Weights of a small GPT-style language model, trained from scratch on English Wikipedia.
Training: a variant of Muon for these matrices, 2050M tokens, 8013 steps.
MLP neurons of a small language model. Each row is named by its layer, matrix (down: output weights) and neuron, and shows model dimensions 0-191. Each number is 500 + 25 x the weight over its row's rms, rounded and kept within 0 to 999. Numbers have three digits each. A neuron's up and down rows have the sign that makes its largest values positive.
A block is one neuron, or neurons of one layer that tend to fire together. Before each block is what it responds to, as a language model described it from the Wikipedia text at the highest values.

Responds to: Section and sentence boundaries
L3.down68:471534508519494473494521456501524460435526536536532453492503467523505487486497505514525478502503485510467507480510489477486518483509517465523461535523490554551553509494487483514501517505497486483518464505493527517499505496496525479480498514489497522476466512500466556473522497467481459482512507510479485512497519461513514504500488486510489503481504478497480505521506486465514511494470493471525536475518495498506512467510480452491496448478476502501498478514489510509531519500482527490528472464486520520501485519506515530495513520469450474489502480493489518520516534482519491491
L3.down88:492546481492497495490525498485547500489520482477496458470507509481463484480525535488464513537487484524509513499464475516528479489533503542533528443508505511500489478486510517496473509493459461477529534485468474498519506507496493509543537464471526511513526495511496523574515523503528476526476473513486514521521544488542495537485509523449505552478535513481516504467489521518495506487484499539496544494507505478546511534520511549511505516456505491475496493475516514470457486506508532454495536489513509507502493485489508524510481537519539509521486522481507498528523497479442504469
L3.down325:481496507467491499514448533509475508516513494485500505520461497519489559519535452498483574472487526521536522505477506485489513505512513493522509499533474474484501512523509498523532506490523493491451522533523508476524484561529521556531477487543466505453484488487519520481477504501477506494529480452462475510480483474535538490495481475485503502484463560510518497476512476481497528502536521473522504533522522498456500499491487495504464520447543502473504525524484490448503482492496473479516533517545509516542488466479513513456498510483533504490488549504483497487491524478481498487
L3.down500:506508471509488498576486470512493521490542459516511519478524500520514507494542495496496523509519534486508516492496496480506525465548511497467460494481541477508464483499469510540506468512585497493502522526498535482533466500485536513509514487518449472474502488517522493505466530487504482518469505505503516472480514512540522492490446506500506451534528480475490496487519479451466486481523439557490488520518517501503475475523487447544473466527449495523495497481503496510456492532520513478487462530508514457532484507502506449545526490487501499494526497535547531464522534508486503464

Responds to: Subtitle colons and degree "in"
L4.down82:525460526475480512491497515521492534541508482522503481518497483507504499475498516483439495498548499486481473530507510479487505526507528509479503578484534503536461552465518534501535504553534443474551478485548509507531474543530501550514497540468492524465501468512478497515479482496521511505501505492510512494524488503502509525483498481502483469493550480499546514459504500561519538510509513480544506495481547538560514512534531525479511446495480467474521504474509521509488464494502475510498485490453472493455489503474485501490456510514563522489481479520499460488496478462510487484
L4.down163:544475504524452520522510493521511513489515543477483520485468504519507490507464463484492503467514508470473477478493490516509517551505482471466535438520511494466500473506512488479522513511526483518485515496499496514483557524487479513515463479535496494478506523503505470523472513497476494514502509514544490510497557463510503504522506449523501506508501477550504503494503474493509517500542482502498512464544505483500539463499524456529475500483525453556522468513477525524470502495464533486522517499465490490503481498480501479489498485516508460469499555449520494520467481521506540478
L4.down188:493534463501504488496482523543511485506526537520535528469488457507501477485487490508552488470501475537512528508507468495486517572528506522489524487479497517512539502519520505497539552521510507541496529464474503548484513480524493543512549545540487511488475497496472507505487477486504494509507530507504460509522515476527489468477478486502473483475549490505457504497465492462522458508545534481520440504484515479434539512513504459478558469500475483467517437453498484512497524481461505508470501498444513519503482537516494463526492515495498493547510495512519491501565527449499537488
L4.down227:493487513505520468479437479502577508525477478471523470492467527492514513505521481481512525523503504480514521516495488481495550523536512457547510488516481542525479487523527490516521470511491522480507506444534483457485527491535544530512519497500463507525504502463478515506460501457514523530486496462530457523511528528525497453500487506475501491539495480486525504526490500480513547522500488481517475517549541468476476495456528508424494457496469499454507536528495549524525498477459481466526469507473501509484493489490514512466491485522505519462503508488501512561451507509491510495
L4.down240:500516515483498482526518500503522491526492469536535496533475456542456495468520507507505490504524546529512512507485495490536449476505507485493521472505507523468525454530478452490476502479491543509467503471490496484468507489503527492509492513495484545489474483497538522481545477467495533472522506470529493467521493460507468527461475494498488518491523505511490504480500505493471539487507502504526443507524508482453488485490515535508483506485527520520504541555490518516490516455519498486503443501473497503519483496512517512478508493498512488485489512519521511479535512516487490490
L4.down277:531486505490491493495501511467488509492509514517527484488490482474465465541477506510487501491488504561531482490527452472482482481527499469501498513462516486502496454510461508493513472532503501474501529416483465538472539502490512518458490486505507543517507530476502496477460499500454475511504494547518459512508496503521499496532484504510520523481494504518500485516525513491466500482531478500529532509481507501505497525514496473501487521513512486492524535497497518479530491495477536460485504498485500508508499492529564463533474533515480514544499502480448501513531484498496512529
L4.down608:451466491484511506480481510497500511465514499481480497469472527487523472468535506451485539519495501486472526494505540512519470527473522461459554478514495497538519482461485516475495505511512482508495468487499479499522510511463499512490495497536514529533514498475475512459541472504461518516511543476511502511504472483532487534481516453512536512479568453489530509504483490523507519478493516539524495490483498481514509503519509472534477471502494472529481474580497468537456484513504534517477478511482529488504424515488484493528489491465463492523491520465470525531503474515506497491
L4.down609:522440504492501459521549505545463504457453435478493485481507450417519543522524539480466505483511505486520481535464525487481466488540488500503459527498549476507504487493507489502525503495505496505493480516531503495524482487483468512469455498495464473481503566522499487512491481488497498460531497504499513476511496493491493495473492505495468525557466479462459489460516478518474500480513506519481494530527515519477469491550489515476494479540522509485488472519506496491466465501484467481535526494506532504501436531480499500439482515504484502510539490483484479485513482432505483509

Responds to: Text segment boundaries
L5.down52:532479514535477492499528498469515488506515518482486512474509471507468539488496509474486517505484492490532489486488528504530506484509490469488500514525501511496514524501484514511484496497492491479487468507506485493522484495493512477519483520513542473469514503521496521451517490513494492548528444480533485496532498512533488495515499512516488522490456479501500510520465506551534440499479502481532517496507475464503520519503508501519461478530448503464512524526508504496457484507494474517479497486470508496520479464466532511548494458490525496511551519471476504468498487471470489485
L5.down139:500476507471544499510492497509526500511515471508472524535553509446501515492475505518440512506483520531526470471512466445485481500502490472544486519482564541492519489466537477514479487504485506506459538504519518497477514513467485536492492465545508490509483536475503505527491454511491513533503530478466534522532481542509528476475508488511486524517498447463498478523509488466494497472499478473490523505512493484513508539489491502481516514496499485525541517471515517494508508478506518503496485519503496509525502503497506499513447514518481512500489500496485521475508478519479516490

Responds to: Structural boundary tokens
L4.down179:527460490521522500506476492496496470464469484495545491473541559490499491516491511490519508531510501491479530491510485501508501482536492520499482506486511539533474521501490524501470516470506523484517483483494482543510499505505449490498449480466477509503514495492516506510498504509510517494540521484489506494519495477503472465501488512540429532485505486483520534501494529475533504514484445501528467509517552515511521526487521542483485496482481511459511465498463483472484513466513527521497541484518510526441496538441484514466509451495526497476495512463524524493519507514502510535
L4.down327:522506478510523481479456510533489526462492491488480499479500525453473508498505514557485466527531476484507499491472496521487519465523500472543493491520489481507496569518484515511469514475470532488514504479524499519465494521488511483530464534461499438505481468499516490493503511530497496486474492479488485456545518476500500513511490446532511442479504534552487494515493507468501513492454500494464511489546463494516506520508511496512525517544491437472480497501491520488493483508529537518506500509487469512513494507502501488530526459515540550479513481455534521511520490521480513481
L4.down341:435491515506504502474544493505443483543510511470501506564489495512479528483515469476490509489508491503486505511496519510509511500482505512477478526482520495510495494471560472490498501518456486484480516507528496526489485515485529510494521495500490512449512529532496553533491486506474532506499466525506533534485459511500485504520492477485506529480485522456492516506482512562478511515521502509481487486500430450509498460517475544480504492496533484499523489513479470474487486456495512513503491522511506541503522505500520474524451530507506468501480479528490542539483505518500493498
L4.down344:484531524477509546486488506524497510553499501506478523522491479502520481485478537462490534499515481494507481501489514503488505517507504473491447485504497506451518509497502530514504463508518496496495459527499531465520488478481485490473509488534501507459511496471522499465504497478506487522511514480531489497487523519514482462486505521456497511490451469492526492472497498531533515518535499519498478500494482478519525500508488451542511477497492540528526523475512488522531488486479487506521483484506524511529479502489496529501571503483518483523510524511509485489505508479481464507
L4.down381:524480467532528526479494512498497454476494488489446461521498536472511505501439476509509508484506493460464493474491505485444498520508497546535527465529486491488516487509547539554485498484555529547533540515491532507498494492509497477514537526536487496505502467497522533510484506529482523568469507492514493512508494527512539547485500511552482492489511486531540504510519541488482480457503527470539447465510477505484513500524478497508481526457520481458488532506510525444545507490479510537481508489514492467520472468476511478548518498477515560493526514492494491472521481546552513509
L4.down397:473488545493495505511503507523477519500487506483490566508500478504501485487501492513508519463483503496515475483519486496509510501479530522510477511487490509508512506522510482488500464483495468470485505507469486521495534505525487526527491476529509526490520483495497485464481523482479496485516495523486540528494521509471500481532485520479505483491487469505478488497466510534481496537486487499501505538509510501524483516513513462504525494487497539487499509511507521559482478488475513480500491483497505531506508496517506491503562524492480462501510477514496465490478514490515477497
L4.down433:513498501508521473501541513507531517484481485488510510504513518504491442533470514485480510520513525493505541500485484483456472507525481509488509504481510533524520481476555537534542494528525540484501493505509485541538471486484496561518508482489515468489479511508495480543524480500497488487484471507464506486540483458497533484514508477523474518494484500497473515521487499488467532481566491488520492550518480517465498522529514485515508511439478483520511486513465516496520472476532510521504514514466517496500475468517508457486525456506529513528526508462522528485488495513521526480
L4.down611:528442498512494511497481511483484520502505474484509473467487517515453544510515498498505477502538519535437501521484518528466545489512490489497483484504526456539532497527498457507472526506521531513480505514516520509495479516512537517469518534523490488497478493459505495483533496482522497540522486563448533524476479497480485482460487469474464496484514537509456523489468476517485541440509476532526517470469471533491491480469488491477499478512496492509507503511526487512503491513514503509499469510512499477534534484543493525503499472495504507479504478500539519454509468532547499495

Responds to: Degree modifiers before adjectives
L5.down0:478473477466481511500517486544546510462484486521495514496463481519473511458529519504504541534478488547504456518497507539527481478446505513529550524484524475498491527457490505472501530521518465558513526525513508514453538447508470479477525517508504498496490485470513454454486512449473487476458539517504512494542490534492517539522489475494520466500508477489461504493495509475511493541483475501476460488540503442496488503484530531489495524489472518491518491507505491498477470530491496514530480434510491498516534509489489515498463536459508494524527499516509465535479518485509485486
L5.down153:530495500515489486526528502501534506503472468493463487481511453475483489505515508489552541468482484548511520466488520502510479485423461490513509546501474518480508518472471471484458495494485515542491516495494502522508487474497465493512512478467492512503563494496473504493463541518496513573501473499517419517486512459515500469478479519526510546462502489515498483529504482489486479504495516504496451487443473516481495472524454467493551515504480547561524532486510522507536418473527489496502519462505528490510474484526470521520526497539493539521499451480461492462531502499492497511

Responds to: Determiner before granted object
L4.down16:494520489508502470499539521511501477501505450519508520508469454535475532472445520456517510550471504509511479467479499521476489522490508483521500489515495507523508475512445521494499521537502514509517528512494499479488494493513503483472504537526489500497534528517463529520509468506471494487507527513525467470501495518440499544504506561552510515543489523480479495469480502479494485537533487500515529512467522539494519495553466488506443508512460539532480523497509510514567488492505487525509465507505578494538478512478513487508495520456503515557480554466488517501507451487533472525
L4.down174:511513505469514453533475498499539489529538549443513564473521502537517480461517455475483494526501491462499478523512520521511539512467493510511510500544485482499488524543485457531452465500481494516536485502519487484544514478502527515473495482464515510486481466480523493484492479516533467478500513521501498469465506484493477540533473523506533445494488465453546478494556486511486487501461524478470544490505493548492476524506478496525487483455502496519494515490487501472517498536527493518516499517479495460515473487530533529486521500526487485526480494510479495481539487507488519518
L4.down224:474485514530479482490523483521506511504498505479517518467486528513506500462459455535559501524514553511543482472452515478547489522473499526479475497502513494486484508500511440455497550490471481507524516506485510581519539477481479537512484495488495527459498475469525468504530518506474483493467484542509490475512534495488469522523557553563508459480522520522500503519503532449505490503491482505533531515471502527461521509452484473476498550471489489538519481514485501480495540506475522516521457499529527450482517496529474516464518509503540484496514476468494542465515476488477486495
L4.down263:492525487467459516515461540467486459526439498471475490512503490540507468471507492483496473550490481555510490502486498494498507515539517500501511540517495467511508517475538465498470485512476439527458538533510519545480484510486481525501486493508519506415510502508457493485519484515492495514438490488471444542492528491531503491453519496455506551544491462544530506510515501495504506489518505517481538450509525486529475466541516536505510439525482485476485491491552492508435534510447499467538504461496520494450468499513525497552496489452503507496562514510506491443539455515536525540
L4.down307:476509543510506495527472508543497523536536477519500495492506475476528517523482479514518486491489497500475499485536517503496481484445467462451512482488520512506479496545523556502520543513466494499495541487510501476508513499457521507526487507500498503506503503489529545526532487496476525514485517484512490519532500476502531438496529538486495489472505471500472499504464489499527494457499508494526491486547487520460491507494486515507465505474519470453509496476501538507492492522484494498535482522505510535461508509511483491472500482489470459513513523514509526492503511490484481526
L4.down349:466517501483489543492527518475509466520507524531465479489494522548434495523503501495498518534491481503510477514507523534501510460485501492534526487469513512524490507495483499496484479504508466498470537496491492484496470517487502500506491469493473527493487407467513477493533443535503515515458514520531527528533501474501506524499507466488505484495485488498486487522501460491525519525480525541505470496486540529510509499489538469508493538517530507516495456490528478493513474498505483488550532476477509474474491531533482494527465460513516525529510493491533469490495504502521466504
L4.down365:520455489493481511497525515468485468540496516507529498499482489476472538510484509509488525529512522475499461504552483454470502520505552500472497494511510550537528517519495505482499461463497520510512509522472531523498484475486498492502524496525515494477499532503490549469493546488475504416490529524514516481512495481479471514528489508537577496501482519476520500516477515518504507531525528460522477536507543512469502505508525502470502444507481461520539533499517497448510537524525503437505500512502511466528519517470518524479470542525497518511499538555544493492478530502540540499
L4.down499:498482487491491491520492490491508517519508519484495454497507534490484496496531509519497493512529544514516497485481469480499456487499534467490498530503490515559543490492497510501531511523503542475488498504451550524448474517491514512544519510524524534538536458467476512495516493477486467473495515472472527486512511471510499470518480516473462470515529515498511526488494481468446512490520485495501529539513471478512497504468502524490450511506491495486454511492505488487542522520514515535503463538535464556549509499490463460504496534504504537496472525509498482510485473509489470473

Responds to: Before field or profession
L5.down206:508490514509465512514515487531519478532542503507472533522543495537578504508478489507473514510482521520510507439470510506515503474499494457510498489511535497510511508502501499517496479484515486508485499554520450496501535466511506486495512491498501475505512471488506516505500502504533516507522509510514478463529527528481477510501511495506501467429498513505522503452479483531484481508545488496523482565468533495504496501466518506471515490535461547511505477491485526510545478509521481501536515485453563493460524517488516498491534512480464505482481493466510508516445486479480496530
L5.down404:527512475554539515505479482496486499520447452485498515500493512517471542479494479473507501519476494483518501546485505515473516469521493505502520482528530510520506467497465498512485489522515533514504528410508469526485555492508480495446499488480514529535565500447474521491491521461482484502518512511515466486476524418526520543469523500473513536479504480524494519507458468481469456539515534490482490498527482519480524539526492475494516511508495504541483507497510495504518476521480493493517460476473543520511502489491536476520549480516443528529514485495492509492512484483485502538

Responds to: Quoted speech words
L5.down61:525484494500508463440498526565480515509489523468517492496538524507540467528460501542489500522499494521487507516503490454484526529487503540523470512478501510536517519519488478516507481513495486480515485496501467501507518540510506529494502479509471481455498506512493485479511497515524520471504512513479448491553470502487492496483506453480520489482516531504525513494487500543459540534514494516508489449478504510500466502464493522496524481478557417518569502429503517483510488495545507510474467482514470514524456533493488448500482503498477515498502498529467478510527479494469489551
L5.down239:525492530507514505525446528521483545515483494489491476503474516514552517474476532532490486476480471495540479505528431527534490517509458482436527511500487467530511476506500511496515509505519515529528465531522480467515432523454547537523515512495495443493454503524523523490494456459505495507547494533498489566528473485514476501487540482525510510500483512472518480494521542505537502500500498543469522507474491499525495490545530488527519497535461532486503482517463468489491517497497494503569524509561524520509483535506473496540507452510526501506510535461514505503507531518495519521

Responds to: Quantity and degree words
L3.down433:486495526484478477498469553540519510515521454478495542511498514482511512485498465471479528458503474514514521569450498545484541439495468520506484477511503540487460465499480494511479502466521494531532485501516456532479499478527486509549517517506470497553505500501508526470520456443496534498485482442485493475481477502504522486542528475474475509496533493524502495489491496509503524461545480525501460520489487482491496527499533542483479549458489502536489459488520512462491490500468509522486552522525490521581495513478491505553510488487521466501538513533517496498502540502532497510
L3.down474:475504530531475513537502490488491474489477519543519476496480456494547530506508468534529494575494501499495505483495453482492526540552481481533512488493471505487485461544501477435529497510523505529505535480482577498515504533491479496474498552477475474483490467519472488514506485517490535499545480522530512461498512530480513485512525524528528461480537485500457511492515506473471507455510490484535513522507521523481503510450513512428472514528502503481494531506447482494481505490500480520443495481525548510502520497524499476487538472496497483469534452459494498504473478507521445479
L3.down498:502492509502490478483502509504537501491525520544508512518462533486474524498516534496502551449472524493509502510512473499492503511526520474532461518510491488533495466506468504475503473520470478533476496439512549516466506501552515497498518477512526496485480524452490500476482455472502499495513509502515503458532474489506503529522495520527488542441475495494478526506487552510486524456526505521507479441480511472533476517443528498509478499490483527485514487465508470545506492464462477484467471495503464532507438459528502516557490507493493498479495473490470539510482561498510545522
L3.down499:554540533498503491494479514477525462466499523491495475456507507571486517518497499538479528494472500522533522473491510483525494538432512504461455451500518493528478525459468451514474485486520534501499523510462466518485509495506451509456494469534512507486502509477488522526523467517501466473504493520501509502482501516482506506537478489469480470479480444453531532486556540507509504496486482528501478542488490531519553454482487535500487537464475505504503505483462471507529491505512501457560511522474531517472466538455492532480493503486504488521493527455520438481524481531544512534

Responds to: Predicate slot after copula
L3.down23:521489500499485479549476493506538521503478515488484538504520492492476537540536507505479489510470523500519485519484519501501524546483496529547483475544486472499466482488506467487480532498492472521510482523497534502462502477466517485490517501498509483478484481517532490493465486523502470498483489537477489485509467506521521556495465499528533459544509493459495551494483509509482491477449483458487539478511495460486548473556498496524482527503523498506558479463528450519470512576516509506492514503497521504505505515497520488496467500525515505418486436521491482556519475516528470493
L3.down139:517455500528514437540528453513493538499478494488483477492513476488460494512506496519531479496533527456529508554500474546532436497505496469473475506525467424448488506513501455508541523487534482491508466502494522533502497496485507515531509498502514477515514475488489473472512518502495549480523475527434553498510486524513575513477502523548518507537480537491459505483490514519527488466524485498445531477485486517478523470520520558486533520510505496503493480486529484490491520495472483495494528526519512487502506544504513487562511491526495487481472465501492504505536533484541483493
L3.down482:470488526497498496487497506507509545496481542504513467484497503502502494537473493515484517540498509468538510448545479491498515459474501503527472520512470502523511471483498500516503510514520458492540515508552529495523483513525504522528512528522554501521518495501498489534528494536503539463507487515514474508495496513514507504503523539492483538512525485477508507489463473485523502501510533486480475465486533458468508557515489507491504484493493454504524503517514481475497453479504521491459548529480513474507473501507533478498478459472523489483493502510508545560454519458504485522
L3.down518:520467507491544470492515496480493486502514543468504497483509530483473495519459485482507516495458518503549494464475486516476491476503517547471518518525503471483488527508522504522560532518518551519493509485470520499531499515456512518477487478512486491459481512510500462494527481547505503461486535526506472471507499499498480497519492520505484507490534488487459468461524490511501423472473511511528511514485489491485535504485525479500495510484516492512528502508493472508546461511516526514505529514482531536503458488478470444517516500479483523546472454481460558564517503489514503469

Responds to: Predicate-introducing function words
L4.down31:494515479508495492482515492502450504482506473466462515475525532460536473500506487540473497506497496506477501539467531514523513548504527490488518510533518490521507541491483474500540488473491506479498475495504520497514482503454522494527522481479533489508498481494540508507501527456474463493516541530503495499525498485479516525491525467512470460445515475490525492520483494493464465500513495499484509474506510518556492531516521503487518527497522455499491506516530509489487522525479517509509483529535519509503550548490448506507479441488482537536546510489492436484532485475473475505
L4.down40:536505504531463504467518516543479566542493465507477444505513509480495513528471537499555469476477490516548530492495498491492484505504514535498503473500489505511472485538506516511546533526518524439516470455542501479547481503537501490498520544516538523510477504534511482538519527523529498519516486518487510512509492492506514529523523488528514525507540481485520478476528466509502480497543456526484522533487486507521508496525471473527519516502485536475496504474560465478522529463481494492467477465529509482516489484537511479428512507494526479501517544488496484525500503467504480482
L4.down329:524492483492466495507463485535469534508449499502515450480560527486585519552464484530546507516522484507468501534476463467513492462522503502475480534496442522492495501544493500504498556466488493505477515519520467511511507494503473491553489493462499511495482465521499481489466487507516434460522510518496526534479516495524456480531494518497510504503489517483479479489460462520524503463484519533469563512476526510456526510498478463499530512483508485494489465492495465493522511499528492520502480498485522506527504528453492455495528488460504472481453524463497502509508481470485523488
L4.down424:443461507487503503500514507528513505499472500493502510514481493553519524463491540483499559478504513450481529473477486530508516526534508500508464474527507481480488530511499495496499479504506463516482534519487524489500507482534542533542490497538504540480510458485523509520479495525527479507482516515484489476493520505471478483449477504508519505515525485475536485479523490491547487524477498487504475466534538501497450499447483545487534514510466547521540513510511489532512486503528512489506496475503501456508495442562524487488529495544490520460531497523491522471508510521497500505
L4.down495:484498499473501500523490531515486443509486470521492465528494482460519496456501519534455467475499531470509524514494526470503512482486484486491505480483517532539504493499494450517529493494512466514505479502500524491458523485507487513479491479477490510495485493493517486498509532510461526563453481516518557506545533501489510533506509484473488515477514481512481497529533537475539491508549515497542516502448505521523523461534490505526495506538472472488484561493446486476449520477511508538506448515490440512513523518486471486515529521510470516469526497525501526467469497494511514547
L4.down540:492511488496541497510499468510504496518502498450520481471498452498484511484499499517492502478459524533526508503562484499536492464551546490535498481553481537483498505467495522527502491494488518512484488531536511499509480523474507515463500514500501532513506474500545509517464530451467513510494508488477507477465531499478484495510486515544539499510509488478573483494536508489482469501504466482480504522500522506513462497464460479460529504489508431526472517543507512528520560460485506464498480554460530461461483499524486500523488506483435486520502518554481465487519546514533448506
L4.down583:491520512490501528525516483465513530451538522457491543514547515479433481513510504472495496473493488481489516497497510522476507507497528493538480496485500520533542516472473461518525462516532532496474512530529494510517491516467535491446465480534500525524505510523499525500522496502465525466488499480561526498564467479532555513514480485508509495524495449536503508521512531513419473525507471517464479464502541513517491458508471485515517509503514533532520466491448499523479501493483557504444493510468555457487500525479513496493499494511491493541482483539475479469470490527502530525
L4.down638:521524484487493510502511518480486503506555477471501523514566472491452448532469508494487526541481511512522507504503487532450514496505512507472466523503496453488538544498478503515522520483486485475478475488499477477486500533508495463539544518476555474541519468493578463502506480504454460481499474468511470560508485509528531489533484469525486457491518516463499463488540527523474498524486504501501486500524499471473485501492477440467488466504513519518489501458519519497513538529524484526487533529524472451488483506510478471537495524501477515479492490519561529511545515514468509501